{
  "n_layer": 8,
  "head_dim": 128,
  "vocab_size": 7178,
  "norm": "rmsnorm",
  "norm_place": "pre",
  "positions": "rope",
  "rope_fraction": 0.25,
  "bias": "all",
  "init_std_qkv": 0.0457,
  "optimizer": "muon_variant",
  "weight_decay": 0.017,
  "grad_clip": 0.5,
  "decay_fraction": 1.0,
  "train_tokens": 643600000,
  "steps": 4911
}
MLP neurons of a small language model. Each row is named by its layer, matrix (down: output weights) and neuron, and shows model dimensions 0-127. Each number is 500 + 50 x the weight over its row's rms, rounded and kept within 0 to 999. Numbers have three digits each.
A block is one neuron, or neurons of one layer that tend to fire together. After each block is what it responds to, as a language model described it from the Wikipedia text at the highest values.

L4.down131:441575516579416488437412585457546474476504467565574510460487497566439583544566568474501488465353612455574505532455503490561504454516503523497526525526551556533518580546499528481389521438550541484455417500448441403533518537490458533530478525447516416550396472535504440551447429509614565508544488471539466425559480523480526613562585417565548440406499493494483523588496491508472506508456
L4.down254:391496551519504444526426522519473517564434428434514519474401487398397520527527544533529440491542515580525578573543426496531499525499470517518524502496545488468549486588457456526442567431484496497563517487496472571526471578442502535492587442539469455563480538451526479529555473443491405575482461506524533548582553568455547519496534485548550448506483519402539506473561495475455460604470
L4.down294:480538541496446439565547525446526510471512467575537460552558520515474565412536491479480522492481566481572420486476446471424513479511472545565456483505474557504450485475606384513532564544441495530592449484508559501539424476579555471492643537580471542501538492504542628509522509510487422366496419556551540526520545530522465433515484454465467482542519566461438464423424494522494476335506
L4.down901:451551439482586440519543557537454457449511509471423488510488595511439498460479483561506497423415403522506488557448405402509426505505485447512458508540448515451571514438510514467475519449616506526534531563461514570567516489503543507527482547543522449501609483483457560412525504513526492467524513506483540498502412498516501525523460427530515517447448565429535561475473493625402427624522
Coordinating conjunction "and". The conjunction and, sometimes or or &, joining two nouns, adjectives or clauses, as in actor and former football player, rock and roll.

L5.down132:442414503442503423572525516541498534584499516543419540484461528448478504532489511482418470419518454556517447450508600410459497438464528534433435469473488529446552496538530527527426495549592600476575536509500510539533476464447528384442595497559559501479491446486585443506466510539522411557524474500428518576542461496513533575474507553580499491531501530482409561446444519512456530462518
L5.down271:512503464456544466474540496481533535552477476531515495463464437504446425514582519487580580479603458508574509523488463491569471537511470427565558535419519512504532482496550455484470486429491528519490419488531418538475513515611535492414472512519456459346488452461562450561525507489411507560535596480523536476574501496535532603564521490525561485518417554591592477482507520486477614497488
L5.down372:488556506495435544492506539506442467464471467482534499526481473481597566529518504458466600585614459457481494544624541525462493492526459446477497375481505405504445448517554468494420480570440449507444494407457406533493522471432494529475463451438527542533479596551541496613575495410469520479431523570579552510493460443487569504411580531473442514544521582405420464513465505465558474516428
L5.down559:406473477520478581473537533433561493560499424451526539490500426480503478604505537525504491505519499419454473550550492480521526528491582466450491513529521499604561471563596539425481585473470462415581434477592475457514413583495547498571474443555537542578530611522495495533554495429473483503450491585509389516582491612539522462567483510510470477481494566518508456502478592405509490529571
L5.down635:477426503448529578486486519503533536513537491547487467420532488467430545616512514506494515556418453515553537447599425490441535462438512432501488528415547468466494496555500442609571533547507601480561481592593476535447517473517505471505636510445579446553495496456414447375502503531472538521494487467446466475566514457471577492435598509501444550464553522485586448501497546495461455513466
L5.down778:361560538504561561586405432560483473542448467543494466475490498416523393576513512505507577486435463467475531500439537477491538482464463562516524428498647500631505483543539530486496561528536541469462474489449399481538514504525503445485419496590462448483462550453542508505473588517490459612531528496462492503513612639536462567447547541511606462527550575484391465502517454481435531557481
L5.down800:600410444542474539544434490494537445453464543415484460505472479533510526577471556528530506461572511529514491474533539578548422504482514475469557511426474452518542537474531492396458511485443511453487519554439518469538470411489510501484573548542476471493597453558558498589508490463524473531443558448445649454566504451481494480477554464480451467480399539527444511491487450513423522512464
L5.down945:511505472521600439599475510471546518551486532515537562454501541555482478503485465364549518488591513499527504406484435508525476517546477482514457446465629564475480461499494453521494511490576457466498367470511463466492477465485488460561417497387418501425518442579519509463473459552496467502452544388456545530551434566538529520479539514455498452481419458476518534425446476508509552500564
Pre-verb infinitive/modal slot. Tokens just before a bare verb: infinitive "to" after verbs like wanted, decided, asked, and modals or negations (could not, can't, might).

L2.down478:484579436416503432511555546359588524439452520466509468596491548461515481389489456469491490510483492455432502601510583460447490488469457504535538387557467548429454542555527480487446534431495529438547566476493518475491590477478508498599473533463474500513456527587538461539526431487435453499428496546489512554441467543480536498470480437592509477476454466496425474468587431552503382485445
L2.down763:495489487487506569578522402446444452454506465478543480497412525567548499498513419453555528501416564546495464507523564418554521562499587504511499452531586462536424537499525473438510516402551569441504487514559539480530443373541470538430498486608455465516490582541442440528479522391478508475493549610532437474472516458564488457516379476484443516538517517550486486557509545553446553478567
Score-dash and mid-word pieces. Mainly the en dash between digits in sports scores and results tables (3–2, 3–1, 3–0); more weakly, list-item hyphens and mid-word pieces such as ed, ate, acing.

L5.down32:441418518436475511458472491591482548514469471506462495489501539501473434502443477370536483415510493486457598416478454489462475503467463502555528487531515571566574489477524453612482506462571459428505543401537478490410481554582482573505557596350566572525534484394566558485479554533579474478533471511560476594540417577557405514429530474455507438543485483461422537413470559471520472436513
L5.down309:452468525497482485534540553524478455555458431612455505514520378455544463508453520534458530445471542490508595546536523515431506522497418541509514477524612507529532539443483488479523488524537518604433496582481513448439391463502538504434452515522532529421497555563513504528467463487620467570486459418458431470456489566416467518499529456454390467517456548456464535519443553417553523431430
L5.down337:521493540511533530500494522541459513552469442473422494474478491614465443518576569594443512498559578421430479563489594561531570553434517470574508558532436479417476521558510542440542573441545435438554526442539403458484548525456534445453575502490507494453447623484547498547437499527445493544435472538519545529420534464473477426505541522518500450559595482556528524557503447510479507483502
L5.down440:501493527476453564513430443468468451512565410562537557427484501513507508500547474423470449494560525486492470502481527448414547568447464427491496459544529515502418466534555545500429486500439378427477483503473515524452504480522427452436505434490461442429496489525476496388658520486472431526545587440502517513466592539400563482546522587468493529588504599544429429510503578517553527450524
L5.down486:485493520544487523502547421544610480459490502544412511504457471439468544570523511593569477561438493618499487380441582462509508479475529509509499487504553498519475543486573447431484595489501461524458503462606464439546602490544404410562478457443500416509516606496436444466467476424506472557535520552480557478549531476528554528545484469541486410534516552522547520506571464546594440503599
L5.down742:466472485516497475555482495560445547480524435477416518464394480462499487526511480490502568518537506511437543516605538514544565435524383476439476406599539473457495597509469502551450481497561470542525568496518546464510568441492494445569455596418486464484499530536537422569491504445536499503469515456428485467478515530565598515450571403551501492530556542474556581520540525502451529572520
L5.down978:459463468494490488499528535415515424498540455510488470553427479411564471433359482461423488421545488617496555515496556604505490484593481465459528501540573531498533426498470493486519492436557452481476492492484510636469452494510497488555495524544590587460519457433458537440572538493459490548461457498483584460490493435467513534401511515572558408507462508465525535512447464548402474440424
L5.down1015:572493471532503502623533545486488502603522499518491425478555423431489520527515447514519452519401501470501468514485546491485492403580582491508532605428521435563455588472490613328530504520566460546556551489569533498530531466471503482511477504445435532492453478622530444593517486471498477431551417486481531441464573572592519542519435526484484443571480431553491568579526579588580507515405
Copula after subject. Forms of "be" (was, been, being, is) and "as" following a subject, often "He/She was" in biographies, before a role or passive verb.

L5.down0:483539481410465519501493471523447539530515434471496439511533533615482404503561450510419548487510527515451532466525492468456491494547477531522502475391490498428510426441462428393549496481541477503455514404456495545525493428498525532535534433449435463422469536436488478549485479480562458552507522518525476473507576457529523527331546562497449532542506474450406557534439493532482532538494
L5.down236:546586510457552553489444448479452385407545544553525590426494603559507515450492489520504528486566525494455433457528426562492424471488487455524514483448444408489485466437543525510469507541472447510530509532565469535589511468527504468471550489579431521486420524406516491548430536570520515516517519534525572494518556504577427421533575547466424436533534551463503454548478517527520470534468
L5.down276:570580440465453487520452522569581490447464541498516566464496421507541521511397546395486528551486540507501517574483509543409521566512508546503569484522456469491594609509486508467458560489497435442543369475510468534525489478518442519466496485525501367475447625499548382476388506489407452566523502565477473481530461437625515543576437556400530482517475513441505436517493517524469489534435
L5.down493:439482430600506481480540517547591489580574513406596533470406435524656572546496478467562493481509547439591527517467450476454538501463513457488474464518534492472520558488599472443552458562432523469593480399523489481531475447476440468484458462518454563431426527520477510420583499464518579489469443572445546506474587513488482564534534437456504469503567531600477519547508437485626498474525
L5.down568:578470491492558562518485519478463512481588552418576538446552514577485593374485529578501534468508493562481457485588424440503475497572496498439419450517481464515531471442496488474515498512427453498528527406543523457636446553548501546540623501480391488538550441530436563491365557503564539572505475531546543452461646455647504502417524508447519422450395530465378496459460499455479481540533
L5.down590:530551519511565483496392646532510471503518493444528533462493418499596529493476517450495442541544553449530385400542513461532532515503474592558552492497489521442540514466474482574507527479481564502511445475530456544536371551566399494538482444539480565516496533390575507471456490544492501468518515509484464424536399548537548550513494459454541447492573560497501427553496448493589585487507
L5.down660:500548484448478515485425525502390392522468495482511507509513538446534400499448493536466481412542520574440490416533431508539504585550474566509471516463499621421462524536384541479562527529523482505480550467422438477478515433385492504485582559503523511541509502485519550573509533573446418537575470392565496450484512573508495506460492480511451540516430443595487579410454531588571554519534
L5.down809:581574416471465499515534524528491536563466507563538431459435507511447498429493494485635531494480475434577513415528545458517432440553576578533457480535467511437551437590527563520488463449465513507591477475553479442527513556503614417554458501556575487452551512493514425540486474602484545493467438444514520441463573497467446457569513476511538538441489466604597613553535569551518530462577
Article a and have. The article a and forms of have (had, has), usually mid-sentence after with, a verb or a subject, as in with a hip roof, it had wider, the flag has.

L4.down248:560474506423523555536535456503542467539509436463452561529566509517534470434525410508481533326476454505566455530465484487551440471576556561576410467553505534473429637441502526470531531537509557451503548478440460527624501503485450542503524487440555464485621526566430500532535547472511533448390530495565376521503518409469512506498586531539570506480574475612566507518475494510473460477549
L4.down511:340507444541517488411538443380535458596530502491467539436515534479465435565507530416490475512542550514538474570532545505478517492609466606606546457555560483509504471573491570566547497535546534457479442478543499537436434432428518511475487555621521414518501604527510554615512533546501533441434504548535555452530540497472520586507541443451400429436515510443530459500501475589452524547581
L4.down556:516559473504497509543389579581461468542441545456626498453519540513466390430557515408519467597546488483482455567460492463423483534545485528561531676459501584483383520530621473510550512592549435513456454485539555521539403537534576406478531437537467521468462527516477555483451509452556484413489580440515494491471497520435485454578493481499495492526478475521549389501433559498515467449501
L4.down940:534486501459521423555553506469427440543446471585517472544487520561492576492528484515496420529429533627518585447539459460496614431528428435530538468479562468448493527512440432520533544501545444588471511580487534577554466475403456497467522563545415526395468535554503539514521503530586541515606414508508455474496545449519498522490471464417475493524577495509524566446438566512483513548463
Final digits of numbers. The last digit of a decimal or multi-digit number in tables and statistics, such as 22.'9'%, 7,80'6' |, 6–'3'; it also fires weakly on mid-word fragments like Bios'c'iences or p'and'emic.

L2.down832:416582518496463467601600492502460424536471481493561546448556460485430574481536463521501496519419554528500468422511518509421470588483607496523479464523643454546495548555458490471602460542537393446570519484498497569496480426488477474517501506533477540492584532538466445462574607410564453480497484416493554485501468511492497463491546451498480535468476471504547586433476642589356533549498
L2.down973:437515489443532552435465528433506550533457456480528584479489432495474553534417632485536459499541587597515412516497551411373518553563498457547466534498485480441512553483487455508482412476540514461448403481492545442493454506463507425511442481516459496545465535470444560531499454510499442493440530468559432526497471514508474404529506536474422572401482471521451495521487599452482474459384
Copula and word-initial fragments. The verb is or was right after a name or closing bracket opening a Wikipedia article ("(born 1999) is a"), and first pieces of split words (app, exp, dep, -w).

L4.down263:536571486500527513497527501573583464471553493509494471503465506423423540631518510456499460537589523503530444532473564442529419542460529537439582614468557495585566508486562533482502498609519450547489455544516572484463576539593498463464464440557394564519558473502470466516520539552520475535603522477516495451552541517518510477488521524483490468536540484601613559526397500535471551541441
L4.down401:397481456494512477574560491467555470550498588525423528438553493491473391602472483523499525463499546439528421534537540520503581494442488575564458516489516525485488516593460502506457501590497483538455494574470578538505483538646545524632464539544438537461520411498618391498526505537502468548480473468541528514559515557485557444491531508523475413530554542505594482468583438533426523523542
L4.down914:510514473453474512544452412531594525531448565498393418471467514518555473486471511481515523498544459525487566484469508535479529536522539442432483553457511591496491410520462463488460535508551461455434495482514446496508454528500505452524586548504547461511462473479553348578516473496494526651402515453400453566580491536617511511435462513556504540549556563468548516460468471438449585540491
L4.down922:394408426503566616487439513423560500538518462500490456505487479514533443557430482492575462389517531580534506539464512456479487526542439537593500477463545430588519492485513489447502456566508543548556524489530498538487547468503512430502421480465380466444519473669512477573523490440521555475531547525443464512522499536579590501461424468497511481546545445490546531553486561473432589402533
Pre-verb auxiliaries and infinitive to. Function words that come right before a main verb: infinitive to after decided/chose/asked, not after did/could, and modals would/could.

L2.down544:393443502466555413439474487463499498494480558471457500471526474518561498520543570402523513472461573501488495529490467610557537423552444511530484474563525578535439470499507466434447521546493456552478474491560531466546488511513480519504470609489501615524514533527526467521426515512508542457540456589454498535485484491438503429575589527559571505526443432534509560466476474474483462568366
L2.down789:374491484418412564477479436556470442614487422480470479520499530455573525500571510521504585445450473510461603480459393484439476595449480498484484482483518451469534514443606505394451513462506618548403469522504495582599412477596499485443477488551491541441503419484515454589459475422462450547498488470534522433477498531585448597479555558552577534581423536532478456507497483431564547518525
Start of quoted text. Tokens at or just after an opening quote or parenthesis, mostly "I"/"'ll" in song titles and quotations, plus split word-start pieces (G|reat, p|unch).

L4.down98:526444501460531571536461554478486499452595439411409515500478528538528503423427524421554461489485540517512432530572409501445520505482497501415452530488552422521513568489554532455556483523529413427464528525425540499433518445395434586481520465497461465496494511534491458607481534452620511468483391477487439504491593449542532471598490549457468488486479495408565577487490479430509512534474
L4.down291:530462493553491516587414487546536502442551579484500475442475502522586553521501521516517478427525514546453465450481466587387461471510568529459513475526411497405601516547528559513487598498513539486548500461485503489484481475514447408459509550471521537516550503505407514530480499533507512514370395559496440513549572553644507497503476462526439521512512510472408558503443492542558444492509
L4.down543:467537462578527584524401511492514488586470576457558543543519504575627491504544537440545532427496540596468486486513578459532480522485457586529509491597476474428534484497526543507521438458510358597533468565468481467511495451408479534532425528526483450456490505553445432449504619486532538562464570448553385490519512562553491506495379583484510664448591551557514483471465560449497482512417
L4.down839:491467510492556508492435484472453530464510439520426496488567506556492495522516398475567486554542502548448479526512447457618442468487465537537458469385551570514522409479475517533547488430480534434507453575437459512545504547543578519463474474473599441511454586574472492451464602459597470519449533439524607414546525531674516452504527430494600656605519573591539539448497547545444509493554
Copula before predicate. Forms of "be" and linking words right after a subject, before the predicate: was, is, be, 's, often followed by not, formally, entirely.

L5.down72:521489496488563408476656565536501492498627570516567579546518508441510459470472502505424487505571518552524444510521477501513543506471541524477503421579516482449527529535440509487434451490512467537572606477592422454488537429544451491485478475477470513418525496426471483522454465518527467536527573491511501519396577498532474456519484496507490592459509484536506449484480561463360442561484
L5.down196:535519553485504483449573501529533503522447398507530457491553506497535488434501555557491529477482442517550518509441492496546588605491509532488540501440457438491529583538496482400491477468404440474358501554547631461468611566557514397528446559503530495491473426478414517529537498556628577568527562440460456476525539470476488538501471540456417447487405508420447509509544486524482532504535
L5.down290:472512549578429513413547530480517498521534423485511454480475570502505532489516501483532477623470456530508490492471486534478592636528477531539542572497461411462491532503497499501510525519559374465458481542596554408480516558487482439463476491486559397508497414560427510516577526587467560580544452498570420488524549492440484589446474563498485436510447499438484535566536476578479438522475
L5.down374:529452546589497439490476500510476539435500440382548531379477516459484376505427511479480427530435590501520493554496413498449438529519530454475565532443465517474588480490573530552532527608547477541493534556503500471497528520513629507504564491557475490487612592540473407436529407519634508512540494536531490505513528475465556516428481527520452555535523483555568496520536589547413445510455
L5.down398:500424498473431565496459531537526493514466630557408478486506568506473538490475470426527504433415530416503499439539519461524516389495651503529526594531539445588540486447503471567544489466527535603397547516495514481415501492530544536544504528532431549525523569540514552503475481443414500459510569534379550419489492498479548469572504574403531525420439475523488470547499486506454529534458
L5.down526:439502520477521493551468542496482547454439554400568496470531420593527475513474399464536546445486522494490525423606460398579383471510481575511535493555515504457554528486482574463522529545482570443455522539406461494479452400434537489504572440506457452474487540361577547505459471404519413521401510500502548508494393547504545495431461430546471578486512482528511449517423556499395443452532
L5.down918:484477518476485543514494416476569511426455461563570480535480465515451577525467474496566415439518511542466547459583589548531568482465484438541491490406480457509402516578595447587370397531505552478581564498456449539558468469534460510498521499426514408465510463467507512506460465514444492504515491420569540491595406454481383553515566519567518499447514546612497566503466497536509372506478
L5.down931:549503487481481463519429435556548540530455479377486552469469557561509486447455533419401432442555508606482502519509515442496379505504541451434537549532473510540526493479558479498468510450472527542520407531532440483464565559561557507571525452508535485511459523459482404505431459464606449479532537506466565474460555463485531391543528461451415448597435467534540520597529550533512515499461
Inside multiword titles. Tokens in the middle of multiword titles and proper names, such as song, film, book, and company names in lists and tables, e.g. "Thief Of Delhi", "Whatever It Takes", "Asahi Optical Co".

L5.down63:426493507512541509543603501432478526530472535473416408456502470541481521469443456561498427442510495467526619442520505426485507505480490612411538515594526447534550575510516501522483527542519509425533547559525553467533457424461520507457519496487539463495492515494484493562402474426558511528486524512480593523565478466548508430515443509520355534450527540450579399441504516516365485449593
L5.down250:444535491597499531384534561481512520500487539588532494505421505565586573585586480530426552492573434463483517597416558493402528515467442562436498466470587566494455478434537452437444509538448511540450499548461483453499471530552376489502504562507514519539486560538394537529475395539517541408439450506535509437530521490428461509444443505447435456568544437468502462559499458482552491507440
L5.down254:493481415542498545534456476559433575444503573432476436534454508485445531488529479477517451559446591541483546539429507433447480528522489444593503501564453415442433583452482551689423496465524499523425425407478418505474520580467472486549548473458467518521594407408496527509573457498485439500485455563431490517492548400482471494489443485473490444477534525419542481507519562516552473517471
L5.down431:606534573530595501440474577540564510477483535482450530541611519433499368494456525484511461479593526533466459497471547491521540494458433586546409460573559492514495478448524514619570471476526442473536506588511500508459602526519507471497530517608530535447489514489528471395473494449568508461615494497567512465450475517527450525454553399574481539454486505541486446520572508489519402539463
L5.down484:548462498445412429501398492421454484521551484531399519507538465499608443428556525552537486584480513571535443442400434512616390521586475417539488543542492432429453500578460505495511541533454539490516495578474508574573499462530542450494560519443514497511505514470492632491563472483481489439532424492460448519509554458470411526455527452495599537470467421498493502501472491448452480521455
L5.down574:469535544464549532519493524440450519415539436496477509441502537492606450402539487469516506502502476465449439558441519397517519443588400528431519503488573524523517426530453497461518393477620469469470483523540516506438394562486485573483531534453507581498420546463493412531482575522446452473494517545568490560532433488502436592508459491490442473603546507474555374523481484474462435531521
L5.down602:520452611485508475560500475457552496479547496533425504583566500472443478566470515506441668553475499343488559493577474486478476458452549543566509497483468486488510478459497502549623492452574458372418505561543530446484524507455530545460558524469586509570473570488495484496512563487473590490495516451433560459519600547479523419483504591434455460556477548480473486377471432500431480529505
L5.down980:402455485409481545507581451487571454536468520472474553422565423460492496573545493556472536525420416437418593531547537491508466463486497426462500449466561547482410456441507505452560459560463567430600527515581512566411501472518528452428484546452497541485604457542517551579564443451383529501459504504512520528475466570480544533564426607446560554514487590460566578499464458483450406526449
Score dash and word-fragments. Mainly the en dash between numbers in match scores and tennis sets (2–1 win, 3–6), plus scattered mid-word pieces like Cinc|innati, th|res|hold.

L5.down52:576414553519487459555470552447457558370541453490537528547447459502521495460484458628545551541443575544553536479473575434597450572490448488590442515520431494514497412521570510508419386467559539557440492484426401552460527546400516474466480436439471475587421552518551532431451473449515512521516558501489506431462524564612513574576513432407396510520521588462475574508522508430439523582508
L5.down176:466566434489527527498509533496510538585478507450510424569504460542399510482430480486497531501470403464528557480489447388512589549524544540461494493357571486481565495520519491458446514469451471408461540546481499438578502455469535498529564518560519455545472586479488515482535538502435393534397507452469426488489448521391526499417557505611451425507455529461615511438551399555554485585452
L5.down241:414545451420462446468522466555497536503473512435495534456522574528434443450528506581516552527507470456433536447439522553577537534648463475483496497567487584383543522577494552427454623495506527511509444531521556617515477538537528417475512445566562552503502552553500533461481488458541461519547493449383605493569421624496459510464427576453465494553487493573533500443473398445450546447498
L5.down283:517452471541597577493482482519525469414561426511598471460568515566457530445459509430420578454622561468495531416432456494491456575481641507553510432564564440557514521545537471406477576480534478558558477458477531479467498448496472490537488476488418567530595510488448525532480587574510489471486496557391517498560505519462470493386502507499521521453481475532470479534601525521431562560474
L5.down415:555491545484541501560540481444529550509592540432569487445456474557482550565463433583550418508476430491562570517531598498404443503481486478501525402493452464502483534469493562569524568483595464563537429514442428503473438478574511447472499478470464445502474474555523470579480467443560443525478383597442487454501630563427436496608530483572501535468506513530465540545465582555478501519570
L5.down416:485517469459597411517553482471500578423474544430468456501431531526553456487517426506518524495469539431573455458449559542568485406461451519466412435534472514524463519489517396546453461549489525458478550453513488520428572600451460570522498658513568469571574423567407546452478532427496557429499396482508502487567432489555530576503543459506505508500533480516432609590552477449526596557444
L5.down702:516547507476517469539523595525525569457485474595545517538487457507484425494515438417486465515512457446496476476564460544525457508521517448639427588604564529488467497543415486453510529503493552393489572455575557530416515552445552564537530487448517496490537507554462466478550606444474607460503458544503478578518413417498471483530496473573489467439549572490447510536590496495433458596513
L5.down942:430485577549508532520398472453468563451460492491560568540477526541452489420551469483513483464546494511478596465488549534520479500590494597587486496629478553451442629497471469419443531426524530525480517483511539586544522531489478482454485563467442584512473483432611573442600539522527534492478533543393612480450499549517464534559511492537472457607478570479540485488573524438520633503522
Name-joining "and". The conjunction and (also &, or) right after a noun or name, joining pairs such as Mao and Lin, Ewer & Co., Library and Arts.

L4.down4:438398428525540390548476597458530533532510514545456464520490478517478465498444508496474478459513466548395539550581440500544513469481461556427508421500444500536518433559549457501431516561418481474545441472540401447440504499515455476574526486571455474469388542507497501349388495423457496468447539526404562523502493451452552439549552436522584537626459531471576517539585470437382486483472
L4.down29:541408507432588536548489500551549613396567522501487526493511495503497506546509510521566515484636518497497593514457504502500548451506424621486457502515463633447467501561502467432454505502520499515472430529558499535516499510510449476526562517539467529462418446486553459517451487519473427459561595479487571462495508511346497447475467532599520475527340523507474542517500572503563485399452
L4.down492:542479513414495509539486572498451556549434482471415463487451554475519469500486502466505474505607455542490597485506472522500459450432397672424517534444404547553556496505496535506454569476519472485465467481491531528551490512545452445487519548488557425448458527526563413508408560545495390459569439532449552467531551424525486479426497425530442445537441516488468488458528530491587580414489
L4.down796:382484497423444548476489481479499488535527513481513473407506540500447396533492504508407410494475425511495572555516456507461576504532554577503568435488409471561474455496530555471415416456468520527504490555525476475454497559466457474412573544465579464508519483424502407551457487492560509537576543470430504456488530526519459503473457517514457530463450540555458543608544502491474508518538
Inside titles and names. Word pieces and function words in the middle of song, book, work or organization titles in lists and tables, such as Need to Say, Children of Húrin, Get Down.

L4.down167:482467495528524461438500475543581545536515598489481486489454403436457500488502480495534578480579513461510482504521538464419447561589559535510548478535563520531526521501444548427573486531552530578548445431454434471478496560499283469368506585535515488480459486593469499503493423503457432528498421473553520426490552551541466499514522465513436553499453469411457573505452537498524443358553
L4.down438:471516451503535485484478445439492469549521536504452492550455471555444478542489472595542505572467573552485535493564484532420504436444525534461472529552546428491471477493479522447456297486447375472543472400490487503513562549485406529518544536604501550408501533452557525547522524512534465500486440448465459427523534526536571444501375492558506506444555471477478547487439376475544548610516
L4.down573:590485477500529442481500496358531515500477481514484448498479526626446454522507461490519467478565515468509499577519510458460542517465533432458493447415601525477483500458529642517401503449545543449422508436577444433502506462520535476461550446542390473501512500493527449450435445434476551463464560596511502479545534531447477455494522525516576489463542543565472468541498564595606440564460
L4.down581:595414437522529510510465531468534620497511443507540460463538422530545488451514443492462501547550531430502421366499507447599437518439440494549486536432534487444465534521509463474597451522452569431571515515542469473573497462428434429466556492568528504523502536495450525558578607546466559450364597517506504518481493438465459523470537571536516522469387457530522444521511542592468525488466
Indefinite article after prepositions. The article a (rarely A or an) right after a preposition, verb or conjunction, opening a noun phrase, such as "at a hospital", "in a duel", "as a player".

L5.down104:487500559450516429460513526446496467543554476496507492427516435450560584533466536492542427522580563465548511449543525457563495458455510447557493391554526415438452549357489513475531498437480508525527562496450527460472464461443521505537549502500459447554474510425526469482472424526582486457442544522546598504592533451503531433434501508459420533460537418567576413558460595451517414498497
L5.down108:499515537541519465476412545511532418499491496495508511521415511524397423560468519487448511541471448562537456552507493451456506509523471511519481491525546504461534520484593493435466481553419491480516556483538470485509399581632519483568567429494450540483448450572539447625497451478545421509474494540539510459502535453456526537508516553481614537506603501533644502502445424500517531525528
L5.down180:529577562520524431472480535469504465417421545534557568529448417502506477456498541525566455459493483557471526527566515485446497489587465483518536553499513512469451490376527514612470476448527395524477538479503556537488494560566477409470452458468520513519614567436444463454594483505496527541467458556434532494429441481489434515520441427551452460427475499507481528487523443530514505470477
L5.down263:481501489470565516440472571482518542492481538459566476480403468454509442524447512537535524457500416466630535549493546504483503554645583553555501456494557469492535537447591509494443440508519549449554531457473515474530473586550465489542532535481565517471440517527494477443503513451624546649601490528485451561548447521501538473512545479577517589447471468539554515488496550527515491466516
L5.down381:531468501488567477498413519478475500547565500508395527520463459516582513581546474529498493515555426570358509547551568494512460546598481519522496470510503506451550432511545446467542427492520545458445506541580498510527506501471488501557473501469430593605466472610511488515531669491472481552557518449471555581576490492434489419490484487429433499532502541527512442449518395457490461543471
L5.down530:542591590472517498503554523499431490406413516500550509565527485523393495520573582553554476442511552544467464566446508429411475559600503479654419566527514495435469518534527535511544416472522432471434484526506540543485526444534486552477492479461438527454487490511509426555422565527582484495433482455514405477530557532462540461557539530532482503513462535485485446540421504580530568532468
L5.down704:515578551516532504426475444568435579469534569515553513400466535534517510506456533458411520678502535643452437519474515555514502534458562434489522404550494485472423521517550499502452491470529463499549502560477485378570484526562474571545589495524495477452503442405454479462454490511529546377508575466560550512523505517438517469455471514405534451505524567642466485500520525457393573507529
L5.down781:501493425526420545467441473445556529548535451528428502477447525473537541554592520611459437469450349539488550447516597545521497494498517517552478390560522467460470491505460498481532432458396506493508499554537528452524512452567409534429578484595519421490552517545488412451452613524440457450509501484436502488582621434444521507429517574454543497535549570479486504549559502578494509476528
Final digit of numbers. Last digit token of multi-digit numbers, especially comma-grouped vote counts, populations and stats in tables, as in 177,78-3 or 38.-9.

L2.down249:521460464580432470423523491445515475518449543407485511487487442602443517496538443425542526512525475560489526543533479480450438429489492518474557432495484482526438451533546542631509475392456603479524491516537423561508550453513546464508542467469503527494483478417503438455493438462518413531518552425533556531489492450477521456532589452506531494424456508564465425481527441475519575554534
L2.down856:447500496539521479529551474519462521450470483462447487502479579495486408605470489514421557387554445454451507430547477506532511529458407545495395470463578512490496596492495453569528546529501541567461571425538393462469450486477449536528534420483452454466542440483609471446465519612492518593558460443509447471512513469574536452513502516546535476621561494449504530447518484492339535505434
Infinitive marker "to". The word "to" introducing an infinitive verb after verbs or nouns like refused, attempt, how, failed, chose; occasionally "from", "of", "will".

L2.down145:678500535413508478504515512523497517472548454492456446511503426528464567532501509504481493420490499492490503508478548480449599523512537561549576556573488546508480453587401551490426452531483531481636479450540472527518538551430532472478528525464468543466480471446517503424521538505517527491405494562481512516394452486528409508422469544546515503515601494460450529541564419402540583484452
L2.down210:451535504457518437509431539514466516452504511529567522527528526555382555580513620516507539524516520454540522550518429547512556475483562496506471477553383592415481543515547514553500539502532482556527477475628476540479530529460490483514543514577542489521586591459542492571541526569409484560504556495496478466568424487561536504521533511503480473631523566436476418490444530546440366476474
Word start after punctuation. First letter-piece of a word split right after an opening parenthesis, hyphen or quote, especially "e" in "(e.g.", plus "(se|lection)", "semi-f|inals"; weaker on has/have/had.

L2.down474:375578483535537461505483457404516510548478439349571526497472518469568494495566593472564471541500528462508490542467433491498466493481530463461460545544497516518451544475502462447523538468529403468490511515513543439522489435553458484584525472415508435491488526548509415507545502489530450500475542509539499511466514429534430503494467391513558540545532538516504541567484498511484499530524
L2.down833:622565524515368592508519531474549493491482536515495506472550507480428432461513573520392494478457515439508511525502494503450479530516501416440504440493622540425474609483506494478493505471435538511503476603499470410566495460422458588550439420349445491516415482381525542557496478499513520497502416473484516537460489491558490460475451527543476548481519464409436515527424564459636511432550
Disjunctive "or" connectors. Mostly " or" (also " and") joining alternatives, e.g. one or more, directly or indirectly, sold or destroyed; sometimes " or" beginning oral/orbit, plus scattered mid-word pieces.

L2.down73:492484520443504551503487478530499431594525487569509510421539528509504536482467427552573563541450447584483572464563488438405522555499492438500588581449468476360451525527635489496508557465529555511447500528421495504591465461546551533411498538491537468516518443532460524416509479465499455574497550512478530572503478498484458518485515470501454396439491492518428543436564532608493552487594
L2.down367:517524576455549477526423546470558429540492460595505561491467462572496496552492534434570523498459496475537494512436381490546528529496505570483540507580431501499480406440493444479456468445452456470438483546448445444557527397483512500474511573598530470586498512541496564514450541487540517549498618605543632503483578457532500591489450481496520522526516618553591452485443483478406532452478
Decimal digits in tables. Digits after a decimal point, mostly percentages in Wikipedia tables such as election results (47.1, 73.0), plus some other table cells and word-piece fragments.